MLP neurons of a small language model. Each row is named by its layer, matrix (down: output weights) and neuron, and shows model dimensions 16-111. Each number is 500 + 40 x the weight over its row's rms, rounded and kept within 0 to 999. Numbers have three digits each.
After each neuron's rows, "fires before" lists the tokens most often just after its 100 highest values on Wikipedia text that the model never trained on.

L10.down768:536520542528523518524496534514600432562550476565509517465459512532499502540550507501450549502445537433513526543426601504476475499480495526466476447450481495461470473485522527466469569444498537462544513485561525468477467533543506555455532486468447493477522503479460632491490585440537564459
fires before: "-"

L10.down932:514443501498527378502489511524517496571404527498443516509442518550463546464499546542513498501456505526449565552482523568484502561448512447487462568518529397506475426455486508455455525521519601549566483453447516508487505541521462488449548485507464491498537467509491591482464508476476463567
fires before: " ", " to", "-"

L9.down599:520522536499430530511456434487508510447511432524469502511554552474463498535509487437543475429497492454510436523513492461519509592451467442474478490580483554551531495534558443513580486499488477553471537555544488515527517527430390542427543564540510483489565465536508593606517491513523492475
fires before: "ed", "ing", "ation", "ent", "es", "ated"

L7.down946:414521487461473579454564583511540503495474449466530507510554500510538456564515501486599512527543451443523531486502542412532566498551487468461466446588465514483570530502481478520486468558517492513537526484509535566548505484509543483620562491561513476504481462457475474477508431483507488525
fires before: " ", "or", "s"

L3.down925:441482460450488485562521546521484450481513492489500515480443463486507507494469456503557505486449525513454493480429481432503546525537476482556599515500531567564520530539494486581456508514474431493411555531584520461511508523471444495553486465490517537552460477435582470526514478559524583444
fires before: " |", " |\n", "ate"

L8.down944:528575520563515430505466447511601592515519469550509422532426488484436506476524498490521497480489535541545488516508539464549511507486504442566409439540536408436470540513506562506525535496487480582541481484582416469536528440533494564493491532479511527477496421517527546515451467455485561485
fires before: "ing", "ed", "ay", "es", "age", "aged"

L9.down685:469521515478449543471489490574494457520464523516525559513526501451484529496481557447478486561575512455496536486398507534561530518473470501442508565496470509503521588503547472516511488568410515533497470508473415449432541607514512511491468537541582503599542428531452502433508434527536473502
fires before: "|", " to", "|---|---|---|---", ",", "-"

L10.down241:504496526495461421481484430515541507485525507559483438454521500491493495470490490469477496603489530435422506493488553553456511525467521518509519528461403433515481520523546529484524569517543539422465485537579452469553465550455500491493548528461458462478504479474518494529480550471487544537
fires before: "-", "|"

L7.down330:516543536541491523494548503539414543463498538472563525507544449507505583516478428510542578483508482525460496457508469475559545487463545546495500460496491526515497435558535460504550570520523596448489409547440512509556532440478448437557495518472524534475502536505520522538517585450515461483
fires before: "20", "19", " "

L9.down353:505464481432383544428490530495516492540470506492459519497497471557475452486588519466482454547467477485479553513508580500437553532541533473530502495478502509552432451505489487410526505478432512479465416501577485497612458537533502497459567393480537456460495530458547481495454425530483522491
fires before: " ", ","

L10.down385:492542415555465461457548475505498578512441542496500585530569505567447573532463530468567515457439499534449527412571523459549539525509503504501521530457448539458493512438501541453547512488500505467554490497498534534478508568494506423447460504471550543531527536491516539440421464508477496498
fires before: " ", ",", "ation"

L3.down294:549529463532519442531492469561551487470450463476458477472567453500453527522515509453461518474465520415509479545553513591448524505520513484523493438498538487523570481468426537502561381579439466523473520492477440496498471553508525454446505447517525432455518467488481519537495515500530546545
fires before: " ", "ad", "b", "z", "er"

L7.down22:484513475516487506463489526522436516493461539483491503476546433553562503495495558473437501577514437444477499479494517414486568514501539531599542424462476459490462531475546497589530501505508432454506534526523465405569471538522503492481530565534532516502492437560472500499463480483478515476
fires before: " ", "|---|---|---|---", "|", " |\n", " R", " B"

L8.down530:504496532456478463431436531537522573533520400524534534518464515514532528525448524566542446533534445466529535431505456449571574507492501549538468469437535507494548440506475453510502478526463483503550486458439460457494495405544406473439511484501586573550546503472508506509539542482561474519
fires before: " |", " |\n", " (", " –", " S"

L9.down595:488500467521526432511458476478518474494459490511513532508571565472537483528397448543506531546551439520506489531484470505460514500445525503549478507533451503458522495465517512498507454471478407490440403454571438523535545515487517577479411430484514470553427441579525479562456529486541535495
fires before: "ed", "s", "es", "ated"

L8.down770:537495595536576491480445491508526502445502491507491450526505562497584539446468547485510471482432372543536523553513478521449501575483512532487491461478626525569498445448472529538456453547529453498525527503534592519520438520564509516500434507504563559540532505508434494475431533496414497480
fires before: " |", " |\n", " (", " /"

L7.down849:487466597502602498511561487573528573540471526535527543497525533420460500478480507482557492492520416438540507474521439504500478524501465527459580493448490521466521511523476534432504523530518569468511441537504490500541464434480422538522507514555511553555472504553520515543546496500516458558
fires before: "20", "19", "18"

L10.down1021:445487434465456559553516520523510484556475531577481509507510493455539457441524451517486486514493474563552514534533576522480468478428559474537556497488489536519535479497482541542461507481475497501525552477533455439572449502562398509473525520486608522494507522500507546479438504440501443488
fires before: " "

L10.down164:447514494484537559470510522485441485431514502588475489446572495485504480536498498476483520548575512476498464537569524470545552514446535537515499437587443430455464500574430512505474473496600559512482536485560515459431498494501506529558590555535473572451501493478479508512530475455471437494
fires before: " to", "ed", "n", " for", "ly"

L10.down222:498508579464501536517512453494493473488490477547486535524493477527439500462557479512506539581485507584519478544504516553536487531483515518505432549562437521446543560543535494481528478482527501502415443447515511442530435504456510492543490485462525541468462508507500485531496447509523445557
fires before: " ", " |", ":", "old", "ulation"

L9.down472:461530462479395527437481430452469531435500546538501492500522476533527489539539458443512572547487424450521548458502524529526488516485505523490526559436511453565486482465539525440476499436483519487480482465462481512543505504574458488501497512443503517424443553537501498497484511468462489517
fires before: " |\n", "20", " |", "19", "10", "30"

L10.down752:525492534513573535509509511540585509571502520429537474511486516476449528492456486517445454415520473464544399549468556498463543461494494478532528496528455509592521447500514493529543510497491492469496505372597516520516437509539510427445533475537501552528573458567537524484459476491507465507
fires before: " ", ","

L8.down630:496490562469480502520449489537530482452554499543537492501491434457447472498525442526500528559494440492500510477513477550476489546522451531409475532555522528533415497499476465557526548458471581495509499521470495519419503519551541505545482483430548548476513476465512495520535476439494485445
fires before: "20", "19"

L7.down991:458540463510472503449490505582558447544451470478510512465589594553527479456533487518521491541518442543484510556482476479461553525421514545505461493508408462512549598523465486459474452529504547559520455456563539468520523559494489468530451507525475548578575476563508460478445500524493502508
fires before: "%", " ", " to", " (", "″", "ed"

L8.down510:511497474449505538513595452513486491505445496492512473574473455497534486517466444535476474513559525531470493490532520525531516528524537422535574404495490488489499454441479569504445479467483519498527471510435486561522465519465465464447571509476532414511458449558519474450481520585534503550
fires before: "20", "19", "18", " |"

L10.down353:497476456474450449489430579555525464513553462532474520487481570501486447515518493525550468463517485502494489569452576490425515565471384458484453554510421486470518496500536432511498531519532481530546505540528485501476571554528524574534533507493534473527452512478493544431470560487473468503
fires before: " ", " −", "by", " the"

L10.down931:509546502529635553526472462544522554542464504514528544535517472504509446477529556457432477504517556544583468454482478468460490497447460534434487510531483498507531548519504512542493491508530512548548443478583470499493463482534507521577523471436534558477520540487514459504480476497489544444
fires before: " ", "-"

L7.down195:536498464498526550482457471501533490497495449529493501480561503477590574473475472493446437554458456528535472477442555496452492528509508463502565470508574473476474476483515459485498484424540479528461474529408409503503480444444568463570513462470478415459506507484545525498509404541497473477
fires before: " |", "-", "|", "a", ",", " ("

L10.down514:479479504443430500496493574439499527506544461528582514575505427545465482464482501489558488503465551477508559480540490590513497458464473489625486455454543515586485537618515450493490497515537454444480543503434540526525485432571475521509503459453567517563569512489551531446496430472504448500
fires before: " "

L10.down981:389496492530525470529543490474501474494488527480480566485515455503564503462491475522453487428447425502472460536438478508475536505553493502481545409491488432525550513547513454491449477523485541476527460453540518545424507577519509451546492499537520474490534567551459457551476439564483506469
fires before: "-", ",", " of", "|"

L10.down490:524493545465515404516422559482531507540514424513455477496523467497417534495505526501540551499534404550548482531538487507507436435474447464436485529490513482510477504550507502525496515597459453494499502485531451422481433521490528495495473571487513454514496530525521459470508551475493524450
fires before: "ed", "s", "ued", "ing", " to"

L6.down306:553497540451584481480463497566488536472525504575519525463454481452488473469476475515473484489536402465500439523522445485487490537537533475515530499429485426456524451520580506513474550542553579427527464484501545544505492488451578500504504519510516426434499454506509513542588472392549531486
fires before: "19", " the", ","

L3.down628:479551525553503506402491481544432490491500590552451544523487507481518465580423477447520516539512499509484474503481478512481548447494502484467433520515461436522530524493467434479456475471602495576529458468498523410492456522536561543480552564502538527554571467559500436462431468469570482487
fires before: "|", "=", "==", "-", "==="

L7.down187:502582512537536499507491409545533469519520449505463557475404455547472507566526470450446504526479447507533506535484544557490537491510514511496533468542426487513504589510482474455552537518508544552594490524532431563463373510493476570539496511504528572484483521566470512536514526468519461519
fires before: "-", "|", "i", "u"

L7.down841:478512522496563523458577500511537515550478422471473584408492490493525511487497540495558520523486483493495442436516520462461494502532483546478480564457468543473455498506543493452444445436543617463482508572456472533506516443469450495504546530537508458493542475453484444530450434455516503505
fires before: ",", ".", ":", " |", ".\n\n", " "

L7.down386:488528513467473482449509507410425490545571523401503474541631528448534441514451461508529500531493499492513541464473534498511535509513407551460440491469486450495572539542486442539510488460544519490474530408520490547570481495493519542483454550508487491444539484474489545487430501508539561485
fires before: " ", " P", "%", " |\n", " W", " V"

L9.down413:488466476489577413528587471491477488435559513472495456483451547496495426535542503491494484503492503493559482440521498547502466573588466488499423519488435503447441530521477455473480455505511446419481486542507504555521443481496484579527532499483490490462506560535504537460417456520549487521
fires before: " ", "i"

L10.down378:565536540494468487501474494492524483480516519525407572469493452480522493478426541537463476520527492523533473459555508482568487552493473509472457475505435488474486543445471553484503459511497579529529491458528530483529585501555519473457497504542470426481500485464536555461511485434513540494
fires before: "-", "|"

L10.down534:535502532551463480475485478456461467524464450538499493486498503506501544455458509511489515503522460526445485474540521580442467526464558435577571416438456485512428430509532464504465558576464425515467537474488457482521500538495441532469493458556546470539517554544439566542434538464521452477
fires before: " ", "ased", " the"

L8.down152:506578527427550427452506472485535515523463490520459508491467523469476595460453521513448476569493502514549538472511548516448522475492489597597482480538520490518445443530485494497557482508491519447416458496524425461472445538555501517468499552510492541572552485421472588548523469477484497534
fires before: "-", " |", "|", " ("

L7.down124:451462506502445589552437580548514476430480437455476475487492456531447495472511475494443471449572538552457530466586475533525480488557496472524562538525508473491493574563426477451446388494521435462475525474507449551520428499493552464541518554456484413486507434518534563465489468622471608541
fires before: " ", " |"

L10.down488:490491533466541528482485473534556448511469495503539497520526453483488465497495467537452458512421562478500506566437477489499488576408417434562531504530479533450483576508445556521512526531499520462435542493527541499479533524476524491409495468549549504545481549438561440518514489546523504546
fires before: "|", " |\n", "%", " |", "|---|---|---|---"

L10.down169:502393489402442548489519538553535474493461525514499488556432568530519467515566476554502443535508437486502566522505533467483492523421529516470503496537468517456537450535547522494472516452534531550525491467477513477432503543526532537437498516496501463554600477489499516431525480523456505542
fires before: " ", " the", " his", " |"

L7.down7:500489535466592497485499485547462495510523534443558540466508529479452496530443558540456489462444502495480464500504513483490561503447423528521501449495470467508449511498424518564486535525526493453542489520504504486434490511531532471555459457507541524513526430532499594528519550563518433503
fires before: " ", "own", "a", " \"", "and"

L7.down307:497458591546504423442532554488488530453514497434520492547486521525526431541557466490544462506483533500490544492442432444518560437482537456452480524555531484540444486496488492481580507496559470506581525543475493518536548524527517465538458538525454482495512542492566475511542545484490476533
fires before: "19", " to", "20", "ons", " ", "ant"

L9.down41:536481531464459501538497566494490522545562509497537482477562482540472473516459523555601535509547470495548415485609524390500497506428532550561513511575518516470486581478536499571543513471473465427524462507462502490563559501492477528479440527482472435435512464470486485575480496500526560437
fires before: "ed", " to", "pt", "es", "ing"